From a checkpoint of a small transformer trained on Wikipedia: 2 heads of 96.
MLP neurons of a small language model. Each row is named by its layer, matrix (up: input weights) and neuron, and shows model dimensions 16-143. Each number is 128 + 32 x the weight over its row's rms, rounded and kept within 0 to 255.
After each neuron's rows, "fires on" lists the tokens most often at its 100 highest values on Wikipedia text that the model never trained on.

L7.up586 [108  92 150 143 111 118 135 156 126 155  39  60 156 117 150 137 113 114 117 108  77 123 133 113  97 167 104 138 160 115 190 122 125 129 190  84 107 178 105 117  74 197  83  57 140 157 123  79 158  60 141 118 151 147 105  94 114 139 116 101 123 153  98 137 150 149 163 129 121 186 146 140 123 184 108 144 128 122 122 198 203 144 137 158 148 159 133 141 110 123 191 188 124 171 126 114 144 102 123 190 134 139 126  88 130 126 104  79 108 157 122 153  79 153 123 149 137 148 110 133  79 135 154 102  80 111 133  66]
fires on: "ro", "er", "ri", "| ", "a"

L7.up637 [ 66 176 147 142  83 142  86 136 122 133 128 136 110 129 123 189 139 106 114 133 109 187 169  71 103 117 161 177 139 161 118 129 119 136 110 171 159  24 110 102 144 177  80 135 119 175  35 108 150 101 102 117 106 159 127 106 119  88  99 109  67 126 106 136  98 123  91 105 153 121 167 117 133 136 167 108 156 136 124 133 121  74 119 160 132  70 137  84 161  99 151 119 144 105 133 161  97 148  94  87 110 155  97  65 142  78 136 124 106 145 141 113 150 102 114 194  91 113  88 227 123 133 135 111 133 111 134 120]
fires on: "\n\n", "\n", ")"

L9.up739 [ 56 154 155 153 108 126 152 189 153 125 146 119 156 167  65 142  72 126 129 139 125 170 137 158 110 143  86 158 132 171 102  87 134 158 191  84 175 158 185  94 141 104 128  97  72 179 171 118 176  49 105 122 134 142  70 120 114 122 107 138 126 157 109 180 148  74 128 124 106 118 153 122 119 166  85 135 105  93 181 123 108  94 148 124 126  62 157 133 113 128 140 147 158 211  94 154 167 112 154 150 164 140 153 106 152 149 141 140  69 138  94 107  90 111 110 170 191 111 116 123 113 185  53  44 123 151  73  45]
fires on: "h", "ou", "a", "s", "aw", "us"

L2.up315 [129 146 145 128 146 176  94  95 124 141 126 136  97 126 112 151 144 135 161 139 106 104  69 116 142 144 145 130  78 141 107  97  62 142 169  99 148  87 125  96 130 108 127  92 103 177 119 105 149 147 131 138 189 145 167 174 150  88 125 194  45 131 115 143 117  79 117 143 159  97 124 122 201 137 170 128 128 138 158 180 183 144 183 148 130 134  79 150  55 155 121  92 128 182 118 140  88 124 133 141 142 132  99 130 143 159 145 155 126 122 107 179 130 150  86 118 124 129  83 181 136  58 167 116  76 180 114 134]
fires on: "at", "8", "7", "9", "ow", "6"

L9.up288 [105 137 160 134  98 191 195 139 100 177 182 131 149 130 122 142  84  96  98  97 123  98 122 121 149 157 140 164  91 143 114 137  89 123 163 109 157 118 177 103 123 102 161 122  99 158 145 121 215 132 104  71 192 112 148 134 110 109  96  70 114 121  88 140 142 109  39 183 132 131 146 161 123  95 137 121 107 148 160 131 116 115  90 192 162 112 149 149 125 154 108 117 157 173 118 135 110 132 131 165  82 148 129  90  82 149 124 185 146 173 159 156 152 141  86 150 123 121  72 153 114 128 135 103 126  71  85 116]
fires on: "e ", "d", "a", "k", "ad ", "st"

L5.up562 [101 174 132 136 128 123 107 174 106  92 159 113 161 128 109 169 143 124 129 116 111  65 128 172 132 153 207 162 123  94 207  83 115 148 235 146 115 141 158 124 117 177 161 103  52 129 120 129 205 146 164 164 129 174 110 120 135 106 140 138 117 167 136 127  76 147 117 111 112 152 153  97 125 140 134  74 114 130 139 149 135 126 154 137 134 125 135  81  84  96 157 132 169 145 100 141 183 166 120 158 116 165 144 122 107 165 134 118 136 183 127 125  95 208 150 118 119  97 141  92  94 131 171 118  53 120 140  98]
fires on: " ", "a ", "in ", "0 ", "an "

L7.up625 [124  82 118 130  97 147 118 164 131 156 116  94 137 124  83 121 133  73 133  96 120 158 138 136  86 149 108 194 174 133 168  74  87 163 166 137 119 157 128 137 132 110 157  83 166 147 166  69 210  93  73 107 138 170 156 172 100  52  90  97 170  99 119 177 112 140 154 174 121 128 149 126 154 128 118  81 124  82 166 130 149  94 144 147 107 107 117 140  80 107 154 118 108 178 145  69 162 140 156 148 139 139 108  87 183 111 121 137 114 153 146 122  97 191 134 139 150 112 118 120  95 123 154 111  91 198 144 158]
fires on: " ", "al ", "ing ", "ir ", "s "

L10.up637 [123 111 142 177  84 180 111 106 125 111 117  75 156 132 151 167 106 119 128 141 114  92 111  80 139 109 113 124 124 163 103 164  61 185  91 135 177 112 133 140  71 130 187 142 127  84 118 113  77 232 139 163 143 122 156 129 114 122 140 204 154 118 124 146 113 130  87 133 154 159 149 159  79  89 109 153 113 175 114 138  88 100 141 183 139 121 120 140 107  68 109  98 169 128 129 104  74  90 225 121 194 153  87 135  74 168 140 133 114 134  79 119 164  96 121 105 112  52 127 135 129 147 134  99 131 112 143 139]
fires on: "m", "iv", "it", "o ", "tion", "form"

L7.up30 [151 119 132 123 122 173 169 138  93 126  86  87 167 128 120  83  95 106 111 139  78 176 158  92 146 185 115 153 127 126 117 104  43 118 147 113 129 142 117 120 130 144 130 126 124 153  94 133 152  84  94  89 107 136  91 146 105 163 151 120 100  77 100 145 122  86 139 106 127  53 136 106 131 113 170 150  87 144 132 182 160 149  96 153 127  86 154 146 186 161 107 149 137  98 144 118  94  50 113 132 125 121 152 111  97 122 125 102 125 202  98 195 125 198 104 129 144 122  98 187 204 105 147 104  82 119 145 155]
fires on: "b", "m", "r", " ", "2", "ri"

L4.up345 [ 49 120 138 137 108 126 140 180 112 100 128 138 113 120  88 209  83 111 134 135 164 103 129 138 122  70 132 140 162  79 165 146 128 153 152 142 106  81 183 110 162 112 138  66  62 114 110 178 140 112 147 126 131 183 109 112 121 107 118 121  63 214 136 139  60 105  87 123  86 140 182 144 191 110 104 129  78 138 186 122 120 126 130 142 132 128 145 133  81 112 125 133 132 166 115 138 157 149 127 167 112 132 120 143 125 173 111 136  69 166  72  94 144 138 149 108  83  92 143 145 125 150 202  99 100 116 137  68]
fires on: " ", "– ", "0 ", "7 ", "1 "

L5.up484 [104 130 149 169 124 122 199 172 108 156 103 125 128 117 151 134 114 131 137 113  80 154 123 131  68 177  90  96 150 124 139 102 176 181 120 169 135  33 129 142 111 109 141 110 152 133 142  83  65 104  61  91 125 168 133 189 119 150 124 113 116  96 154 177 112 161  77 173 140 144 156 149 140  69 200  83 107 118 149 155 117 121 170 125 141 129  92 183 141 130 129 101 131 140 170 132 133 111  86 208 159 123  68 118 134 168 103 158  45  93 168 157 148 151 144 142  66 127  81 184 166 114 153  74 141 123 123 146]
fires on: "| ", "- ", ". ", " ", "("

L9.up432 [169 187 133 147 137 116 144 101 135 110 113 127 150 139  99 156 162 141 125 115 156 165 114  81 113 136 138  62 135 140 148 111 159 118 138 141 147  37 122 123 153 172  81 128  82 180  72 109  97 121 109 145 108 205 169 120 208  75 134 105  94 166 114 116 139 151 134 184  57 180 172 111  80 158 113  61 192 152 136 160  75  87 159 170 161 135 102  96 151 117 138  57 128 161  81 176 157 148 155 144 117 130 132 113 184 172 191 168 125 116  69 198 111 114 124 142 103 123 145 144 135 140 127  63 123 149 121  90]
fires on: "ur", "ol", "ar", "ti", "ow", "tic"

L11.up278 [163 136 139 122 156 164 149 137 123 140 106 152 214 171 108 130 111 126 127 106  92 114  72 135 175  99 126 143 118 130 125 226 138 140 149  90 179 154  86 123 162 125  95 117  57 177 135 141 207 109 130 156 158 152 133 169 133 139 128  95 120 185 185 109 129 114 157 121  77 142 125 132 106  76 170  84 158  84 146 101 160 103 191 121 130  70 113  59 138 116 120 111 110 127 148 147 121 103 108 148 217 135 133  67  97 115 125 141 109 168  96 194 148 121 129  93 144  97 128 141  93 148  82 130  89  98  63 164]
fires on: "t", "cl", "h", "man", "it"

L10.up366 [ 96  98 147 177 137 148 106 106 128 202  89 146 106 153  82 102 112 115 130 156  85 114  81 147 168  98 109 120  76 120 181 149  94 106 163 121 139 123  56 121  91 169  99 158  82 119 123 129 185 109 135  95 139 132 145 152 116 122 104 106  70 133 144 115 154 151 117 132 116  93 142  64 115 111 133 154 158 160  91  99 151 134 194 164 154  92 138  77 169 148 149 144 145 116 104 139 123  87 176 142 128  83  39  74 102 159  91 149 150 183 158 159  81  57 136 137 123  83 124 133 111 136  71 121  88 127 121 191]
fires on: "t", "s", "am", "ak", "f", "h"

L7.up707 [127 125 142 137 157 154 115  96 130 226 165  77 144 116 127 112 122 102 119  92  93 119 109 136 129 150 119 116 123  87 198 109 151 155 137 125 125 110 171 119 156 132 156 130 131 140 135 167 151 117  77  88 128 167 151 139  87 108 109 184 140 167 130 164 122 102 120 170 150 152 151 122 164  82 137  92 175 167 139 173 171  76 124 114 154 137 124 161 110 120 211 108 115 180 150  87 185 154 195 150  61  54 101 116 151 198 121 180  97 133 120 208 153 166  96 140 168 131 134 104 182 139 134 107  85 104 143 113]
fires on: "t ", "2 ", "e ", " ", "0 ", "3 "

L10.up49 [133 191 128 146 142 134 135 117 100 165 137  69 147 123 164  83 143 111 123 104  99 114 161 156 126 144 149 168 100 174 135 140 103 126  99 101  89 122 158  99 150  77 147 162 118 147 131 135 165  31 134 120 139 137 115 169  91 148 106 118 163 164 119  90 126 125 110 169 112 177 164 153 119 119 159  60 141 177 157 182 151  97 102 158 153  58 149 145 117 136 158  79 170 140 171 112 134  99 106 117 112 116 137  68  80 189 112 110 111 187 129 140  95 155 111 173 152 129 118  97 163 131 134 118 115 116 122 106]
fires on: " ", "t ", "th", "."

L4.up684 [ 83 112 115 138  79 134 132 163 136  97 130  93 136 141  81 117 121 149 111 119 173 105 140 138 166  92 150 181 145  80 234 114  87 175 170  89 149 144 131 127 102 140 123  90 104 120 113 162 200 144 142 178 132 145 187 175 176  85 111 187 134 204 132 102 101  87 123  97 173 151 136 136 132 118 105 188  85 139 136  89 119 153 162 152 131 139 142  97 108 102 149 128 138 135  69 143 185 135 167 144  56 149 176 124 106 168 178 130 181 169 112 139 118 147 129 131 134  88 151 102 129  93 113 124  87  84 109 101]
fires on: " ", "– ", "1", "in ", "c"

L8.up69 [ 57 142 182 163  96 164  93 155 169 106 164 146  83 153 139 157 129 128 158 124 116 120 114 131  82 130 177 172 107  95 123  72 104 152 138  61 127 106 166 103 117 164 174  81 151 138 150 149 169 143 118 185 139 150 141 138  75  79 145 153 134  93 140  77  96  78 139 106 100 138 113 138 167 150 105 163  95  89 162 154 124 123 182 101 132 110 121 114 161 163 145 133 149 157 124 116 122 173 174 166 149 154  88  97 176 144 143 200  68 145 101 119 106 115 158 100 137 125 156  71 128  90 137 106  79 108  51 109]
fires on: "h", "or", "6", "on", "at", "y"

L7.up636 [ 77 122 110 125 158 139 126 169 136 139  62  96 141 111 117 116 109 144 124 126 116 130 138  87 135 131 160 142 116 130 114  43 137 100 167 200 129  86  98 128 125  83 147 145 153 132 163  76 136  59  96 123 151 141 112 159  53 100 169  97 121  65 113  96 146 130 148 164 138 140 148 118 154 148 118  59 133 117 154 147 127 112  92 144 102 145 144 160 106 162 186 111 104 161 149  80 141 162 147 189 178  96  87  88  74 196 127 236 119 182 153 144 167 143 180  78 142  95 157 163 118 207 164 104  98 160 158 138]
fires on: "es ", "s ", "on ", "is ", "ro", "ing "

L5.up54 [106 124 130 147 100 174 109 165 105 159 167  68 173 125 107 149  80 124 126 115 101 130 107  99 123  80 172 142 154 122 154  83 133 169 128 108 116 107 159 106 138 132 107  74  23 162 151 130 167 122 125 125 158 204 140 167 148 150  99 159  75 148 118 149  90 129 106 128 116 133 174 123 173 107 139 104 114 150  78 125  98 133 135 139 160 115 120  96  52 143 123 159 126 202 138 129 172 209 119 209  64 164 101 140 141 136  78 182  87 145 121 140 110 144 116 120 166 151  91 132 113 126 152 116  42 158 158 113]
fires on: "| ", "|", "in ", "0 ", " "

L10.up286 [ 83 130 151 132 105 127 165 185 133  79 150  86 144 161 120 151 154 106 128 125 133  78 155 104 148 102 126 165 165  92 178  73 103 156 185 111 149 152 128 130  99 159  83 121 116 115 151 138 190 191  82 125 201  82 117 142  97 115 113 154 102 168  38 180 162 101 108 105 125 165 113 180 118 177 109 115 129  76 147 130 135  99 135 144 134 133 180 100 113  89 166 108 221 211 102 135 146 196 153 131 111 121 156  88 113 153 162 138  85 173 127  98  48 151 117 168 169 133  76 126 148 175  90 168 154 131  71  89]
fires on: "ad", "a", "k", "th", "st"

L4.up181 [156 146 126 169  81  86 175 204 127 149 142  95 164 117 132 133  89  91 120 103 105 116 144 137  93 104 167 152 120  77 135 113 130 116 187 126 122 127 156 133 130 113 174  64 108 139 141 111 162 142 145  73 138 179 105 114 138  92 131 127 151 150 118 159 170 159 127 128  84 147 145  63 112  77 179 163 121 154 119 120 106 104  98 128 127 158 130 128  92 144 181 154 170 158 113  89 194 194 128 140  89 169 129 128  50 202 137 187 162 121 110 111  99 220 103 152 119 101 115  93 119 136 146 145 100 121 131 112]
fires on: " ", "a ", "an ", "s ", "is "

L7.up137 [134 149 150 148 127 140  86 167 173 100  79  95 106 128 130 170 129  92 135 125  83  98 151  73 155  99  77 192 151  55 237  89 138 126 200  51 119 141 137 110  34 121 109 102  85 174 139 126 162 115  73 147 146 187 101 133 150 112  85 128 153 140 130 154 124 103 139 107 131 135 146 142 127 160 104 179 159 109 158  99 134 119 102 125 129 109 166 109 101 143 144 136 118 191 100 130 152 104 130 119 144 161 155 126 122 136 170 122 128 131 137 135 101 138 166 141 161  91 101 108 117 139  78 106  46  51 109 153]
fires on: "b", "ri", "di", "of "

L5.up731 [118 120 157 170 204 139 163 102  55 120 115  48 170 146 117  97 111 116 133 128  83 135 129 119 160 190  98 139 168 135 121 110  79 173 148 132 131 119 110  95 136  87 133 120 110 138 116  75 178  72 113 109 156 142  79 156 145 103 131 131  91 129 116 147 142 124 140 165 120 130 118 145 131 131 170 132 111 171 140 174 173 128 124 176 174 181 125 134  94 118 151 146 102 153 155 110  61  92 129 143 189 107 117 120  46 120 122 166 115 185 133 138 181 171 131 149 152  95 132 166 185 110 127 104  76 158 102  99]
fires on: " ", "A", "t ", "ary ", "C"

L9.up756 [ 98 159 164 138 156  94 118 144 128  90  81 139 144 182 130 143 159 107  79 110  66 143  98 135 151 146 115 180 141 109 174  85  23 126 208 100 169 148 110 102  84 137 132  74  84 174 126  73 163  69  77 113 137 104 154  97 132 192 120  97 132 125 150 147 141 149 162  90 137 126 140 104 129 174 142 154 146  76 137 167 143  78 153 112 157 109 121  96 160  86 146 119 130 149 133 123 129 100 156 135 189 105  97 105 157 188 169 148 117 140 113 132  78 176 116 168 147  87 103 135  97 147 142 140  94  97  86 108]
fires on: "ro", "l", "or", "er", "as"

L9.up247 [143 113 123 156 141 177 133 117 140  93  70 111  98 139 144 123  63  91 149 127 108 161 125 142 135 145 145 111  95 161 114 114 132 147 147 156 168 147 149  81  77 140 126  95 159 162 122  81 161 138 178 111 163 146 118 180 119 149 209 104  83 139  64 198  98 137 113 118 153  59 145 145  57 131 139  77 140 134 105 189 146 140 108 220 177  86 102 160 147 180 151 109 133 125 142 145 108 141 129 168  91  64 113  90 122 116 152 151 113 146 141 177  89 171 129 130 147 108 125 163 127 119 104  73  56 120  98 165]
fires on: "ol", "ri", "ov", "T", "on", "m"

L9.up206 [152 141 132 121 157 146  77 153 114  73 170 103  85 163 120 176 124 134  95 154 158 173 122 152 158 103 142 109 106 106 130 121  79 152 148  98 175  99 107 105  93 115 134 141 117 184  64 167 105 188 120 154 138 187 156 114 128 148 171 169 121 205  97 161 138 111 128 132 142 109 144 121 183  93 102 165 124 192 166  78 144  94 205 117 164 150 174  92  74  77  95 138 142 166 146 159 109 152 134 146  96 169 118 137 116 148 172 109  37 142 108 111  91  85  79 163  97  85 119 161 160  82 129 118 149  55 109  80]
fires on: "ed", "r", "i", "R", "e"

L7.up240 [ 96 148 146 115 102 138 180 171 149  92 121 146 132 152  63 160 185 108 135  84 125  95 165 163 112 137 132 196  98  72 136 123 127 121 173  78 145 119 158 127  79 165 150  89  95 147 121 164 203 156 116 176 165 129 149 128 150  82 191 129 127 214 108 114 100  36 144  74 120 123 119 130 178 152  92 178  80  80 187 160 151 126 145 134 103 111 142 104 101  94 136 122 146 132 103  76 158 179 162 178 135 138 142 136 210  88  96 128 153 142 117  86 115 126 158  62 146 128 158 132 122 118 151  92 113 143  87  58]
fires on: "h", "n", "or", "th", "6", "t"

L4.up365 [102 189 159 147 137 153 124 157  88 125 119  64 122 162 132 110  50 104 125 127  46 144 112 103  77 147 113 108 172 138 111 107 142 164 112 154 154  75 107 114  93 114 148 118 138 138 153 114 140 116  73 117 153 172 145 186 149 166 122 155 145 111 152 221 133  93 103 186 128 106 150 144 131 120 170 155 143 132 165 149  30 109 119 133 131 105 104 136 188 111 104  90 129 128 138  93  72 109  86 180 150  83 100 113 186 163 127 143  77 130 142 157 164 107 124  98 112 103 116 175 183 114  57 127 140 135 111 102]
fires on: "\n\n", "| ", "- ", "e", ". "

L11.up439 [104 149  87 169  92 163 155 219 150 148 157 141 139 134  86 164 155 135 130 122 129 124 111 156 174 142 175 145 128 129 117 121 144 153 138 108 102  86 169 133  86 135 112  69 140 169 184 113 156 219  91 142 129 129 111 127 145  99  98 147 113 131 116 155 163 117 110 111 153 197 125 194 131 109 116  83 100 134 138  89  94  86  71 127 134 150 176 145  93 121 152 137 160 212 128 130  67 163 158 154 167 174 169 100 103 136 140 148 106 131  98 119 141 107  90 118 113 123 113 109  52 173 101  84 133 109  99 101]
fires on: "a", "h"

L7.up210 [ 97 115 133 143 166 137 136  91 113 156 136 148 153 137 160 132 103 130 130 137  83  99 141 169 159 153 169 132 143 131 147 110 172 109 151 131 137 124  71  91  95 133 105  61 134 127 134  94 162  81  33 123 139 125  83 191  47 110  99  99  82 132  87 230 118  94 122 161 166  93 138 118 114 109 179  99  85 149 119 138 172 146 121 130 142 166 111 179 156  81 119  97 129 108 171 146 149 106  85 219 135 111 145 112 119 150 128 141 129 167 142 169 139 145 133 136  99 115  78 126 140 153 139  97  49 189 104 124]
fires on: "S", "G", "ay ", "n ", "C", "F"

L5.up757 [112 143 140 135 140 113 136 146  93  94 132 133  87 151 108 164  66 121 147 138  55  81 146 201 152 226 136 183 184  85 182  81  80 155 214 103 138  77 145 101 125 168 139  70 121 195 130 140 168 124 153 122 153 138  96 140 134 103  82 143 113 164 133 147 107  98 131 114  88 110 136  89 136 132  90 112 128 164 110 144 126 118 165 128 147 124 120 132  53 179 140  85 147 101 132 153 170 143 195 138 134 116 191 125 140 109 116 162 122 138 163  93 122 131 112 119 199 102 103  67 144 116 142 150  47 125 141  55]
fires on: " ", "f", "is ", "te", "are ", "0 "

L8.up271 [105 113 132 123 119 198 108 179 123  83  94  89  66 159 108 165 184 135 120 140  89 158 142  60 110 155 103 167 115 110 222 137 113 184 158 157 180 166 168 111 143 133 172 123 128 145 149  82 140 181  78 128 140  97 140 116 174 137 110 135 105 128  89 118  60 118 112 115 128 120 125 152 134 164 125  77 162 108 125  95 113 132 138  98 128 161 154  99  62 131 159  96 123 195  87  93 167 172 162 100 142 142 150 135 116 141 167  96 119  98 138 116 123 119 140 122 161 103  99 174 142 138  91 103  91  93 100  83]
fires on: "b", "ri", "l", "r", "a"

L7.up454 [121  90 130 143 143  97 154 113 124 111 121  61 138 154 178 156 115 115 111 119  65 146 163 151 151 103 163 149 120 173 156  79  92 132 103 144 143 116  80 102 131 128 107  78 158 146 129 103 200 137 126 119 165 150  86 179 141 142 147 106  67  95  64 198 111 130 139 125 188  65 128  66 108 162 168 126 158 160 117 134 145 177 131 180 155 153 146 128 134 129 203 103 133 144 184  80 111  97 107 205 152 128 107 135  92 139 169 153  79 193 102 131 143 151 125 137 104 132  85 111 205 118 124 135 101 179  96 135]
fires on: "N", "E", "W", "T", "R", "ri"

L11.up515 [129 131 174 124 133  96 171 166  73  83 127 121 117 180 103 190 115 150 145 140  97  95 147 149 117 119 117 117 128 121 153 141 159 178 214  90 144 109 154  98  94 131 125 107  70 199 128  95 161 131 126 130 114 110 159 160 140 123 161 100 108 157 126 179 141  88 134 130 118  84 131 147 164 138 152 151 112  95 188 125 178 126 230 107 154 103 164 107  37 102 144 111 140 164 164 138 158 196 108 111 117  90 125  95 113  95  97 107 144 131 135 144 110 159 121 119 106 134 133 106  77 122 166 116 138 153  38  75]
fires on: "at", "or", "al", "n"

L8.up312 [118 109 142 123 113 160 138 156 124  65  95 133 130 154 137 181 183 162  98 167 130 151 156 119 105 123 116 144  89  51 125  70  75 215 165 135 174  80  97  95 123 154 177 134 148 195 137 124 188 165 139 115 152 117 106 135 150 105 157 106 104 150 161  31  99 121 122 110  79 162 144  91 152 198  95 157  87 138 144  87  89 119 155 139 125 123 138 127  94 138 127  59 136 129  88  97 179 145 135 117  55 151 169 116 162 143 153 206  99 154  98  72 105 162 136 105 101 122 149 153 167 139 140 103 124 114 102  91]
fires on: "our", "li", "or", "6", "pl", "l"

L10.up291 [101 100 128 173 128 115 146 125 135 158  80 138 108 151  95 130  73 124 125  96  94 156 153 136 125 184 159 220 150 135  82  87 123 157 170 108 124  94 124 106 153 122 113 104 135 179 132  95 156 162 147 114  87  97  76 107  68 108  76 107 102 101 136 155 169 102 121 110  81  79 148  80 151 103 166 100 160 100 115 171 135  79 149 164 115 149 131 163 113 149 119  89 187 156  72 139 117 182  90 123 207 130 107 116 159 207 119 127 138 124 154 144 126 176 114 111 146  91 104 175 147 143  74 141 112 153 106 126]
fires on: "o", "ti", "is ", "gr", "y"

L5.up74 [130  64 132 118 171  91 123 149 134  83  89 125  89 131 135 151  85 131 127 162 112 146 133 150 131 182 134 167 137 135 150 117  88 123 190 112 127 187 119 128 106 130 111  56 128 151 182 123 186 127 113 136 147 152 118 190  79  69 148 115 146 160  85 193 137 142 122 107 152  60 115  82 111 164 146 126 108 112 153 146 161 144 141 183 137 149 133 140 184 151 170 158 142 105 126  97 129  78  81 189 160 147 186 125 104 150 168 169  64 188 134  98 135 175 141 119 170  72 113  50 146 165  97  59  73 124 133 104]
fires on: " ", "ov", "A", "ri", "D", "F"

L9.up382 [108 120 115  97  96 240  97 132 146 114 197  41 165 153 159 144 129 136 127 161  88 142 146 138 179 120 186  49 136 125 124 121 125 165  80 105 177  88 126 114 165 135 177 119 105 106 108  94  98 166  58 186 118 111 125 111  68 126 128 147 104 152 111 137 107 138 106 141 139 103 145 177 164 151 131 155 142 104 143 139 151 128 120 179 139 141 111 122 145 124 103 119 156 170 121  99  94 144 160 137 200 149 103 135 111  88 159 121  67 150 120  88 163  99  90 136 132  83 119 138 114  90 101 137 160 140 111 128]
fires on: "iv", "on", "m", "P", "oun", "par"

L5.up338 [125 144 147 133 123 136 132  88  51  94 100 132 108 117 133 187 104  80  78  84 159 182 133 151 184 141 204 151 114 146 142  92 104 159 139 118 113  14 145 124 157 159 110  95 106 144  98  95 173 176 121 164 113 135 117  68  86 120 145 141  15 128  86 156  98 114  60 122 109 169 124 125 148 116 162 126 115 123 123 135 139 140 127 136 117 122 145 170  89 127 117 116 107 157 118 174  93 186  98 131 101 135  82 120 159  88 172 136  41 137 182 121 111  68 115 134 135 128  82 151 166 132 162 114  79 164 129  96]
fires on: ")", ";", "\n", "}"

L2.up689 [162 122 143 144 141 149 108 145 108 132 161 114 131 142 134 121  93 106 182 153  24  86  79 101 181  85 111 113 101  93 117 121  90 116 168 108 151  83 150 148  99 106  96 114  97 204 171  75 180 127 110 108 174 129 135 151 117 126 100 152  79 140 131 135 146  72 140 156 145  92 122  89 149 102 172 151 119 173 149 156 153 126 223 147 121 138  73 165 121 119 119  90 172 143 126 161  70 139 125 160 160 126  67 168 127 160 148 161 108 130 128 148 110 159 101 104 136 143  88 166 132  74 160 120  84 144  83 125]
fires on: "8", " ", "W", "E", "A", "7"

L11.up218 [121 113 150 150 161 161 132  83  89 161 152  94 130 118 139 155 130 119 120  75 146 104 106 166 156 136 118 134 156 119 133 120 127 158 120  90 109  95 143 121 112 135  80 135 155 134 122  94 117 138 151 103 133 170 192  63 140 173 132 158 178 157 102 145 104 145 118 212 122 103 136  73 219 119 126 157 178 171 139 107 161  95 149 137 152 148 150 178  66  97 116 124 155 174 175 168 112  99 146  73 120 224 110 157 200 162 120 153  76  96  74 124  88  90 133 153 138 117  82 136 173 143  92 137 134  77 119 137]
fires on: "p", "i", "ub", "e", "ud"

L8.up210 [109 107 138 153 168 110 101  89 125 101 132 154 131 176 162 132 134 139 100 129  28 150 136 144 140 176 132 106 121 115 129 105 126 133 122 106 151 167 120  74  92 117 104 113 101 160 122  91 156 117 108  98 162 169  93 129 112 117 135 110  44 115 121 135 145 123 100 141 155 141 129  94 104 144 195 121 125 160 120 153 175 152 160 175 189 124 126 171 140 103 113 112 109 101 122  44  84  60  90 164 167 124  98 107 150 103 153 173  54 151 158 122 180 134 131 111 133 138  89 139 202 153 112  96  56 164  99  72]
fires on: "M", "I", "A", "C", "N", "O"

L4.up204 [137 105 125 131 187 186  96 100 125 119 153  38 162 124 155 132 199  96 116 115 112 151 140 138 132 134 149 106 102 128 152 151 120 127 155 122 133 130 124 119 165 121 113  81 104 153 102 131 172  86  70  91 136 124 117 153 124  65  79 102  63 119  70 135  93  86 117 141 189 111 136 147 124 120 169  58 105 165 138 171 142 107 126 121 123  94 137 168 153 134 103  69 143 143 110 133 119 111 102 155 170 130 149  97 101 136  88 116 108 245 179 148 205 166  81 114 157 134 129 106 187 153 131 109 107 144 139 125]
fires on: " ", ") ", "th", "it ", "ter ", "n "

L8.up43 [117  97 142 182 199 121 113  87 136  77 118 130 124 162 134 149 128 115 101 110  59 113 141 143 143 194 126  96 133 159 126 122 110 161 140 139 157 130 112  84 108 125 103 106 118 152 106  54 172 117 107 109 160 134  62 127  78  98 134  89  51 118  89 156 135 130  83 175 135  97 133 119 105 158 163  94 117 130 122 159 236 150 170 164 161 130  97 180 171  98 145 139 111 162 155  70 105 156  93 169 194 115  77 110 143 132 153 122  72 154 158 128 132 156 146 108  97 123  81 136 166 171 132 125  50 172 111 123]
fires on: "A", "S", "G", "L", "N"

L7.up357 [125 105 113 147 161 155 133 101 102 179 138 129 152  99 150 161 134 197 127  89 106 113 166 106  71 167 160  72 124  87 104 132 151 141 145 187 119 106 115 125  67  84  93 121 116 124 149 112 138 107  43 108 141 168 114 127  71  92 148  39 139  84 151 166 124 118 124 174 121 102 143 136  92  68 194 101 150 145 131 190 134  90  97 157 153 147 113 200 151 149 120 113 131 132 188  78 110  85 129 150 142 152  70  86 122 122 141 132 102 139 176 130 213 140 121  70  90  94 189 180 121 162 103 101 117 172 137 165]
fires on: "at ", "ld ", "on ", "s ", "in "

L4.up425 [ 77 141 136 144 124 107 219 165  88 157 149 145 118 123  85 132 119 133 121 116  73 153 141  96  90 152 111 118  94 126  89 156 134 149  78 168 117  99  88 128 112  85 132 129 103 125 122 131  93  97  48  50 126 158 124 140  80 140 156 125 172  88 107 143 173 129 104 207 125 140 153 109 114 143 214 117 121 115 111 155  99  99 109 161 157 152 128 170 143 121 175 121 150 145 146 119  66 111 109 149 115 161  42  84 126 183 157 214 102 139 177 141 160 129 125 142  63 124 141 175 137 142  82  99 141 106 142 143]
fires on: "\n", " ", ". ", "ly ", "| ", "\n\n"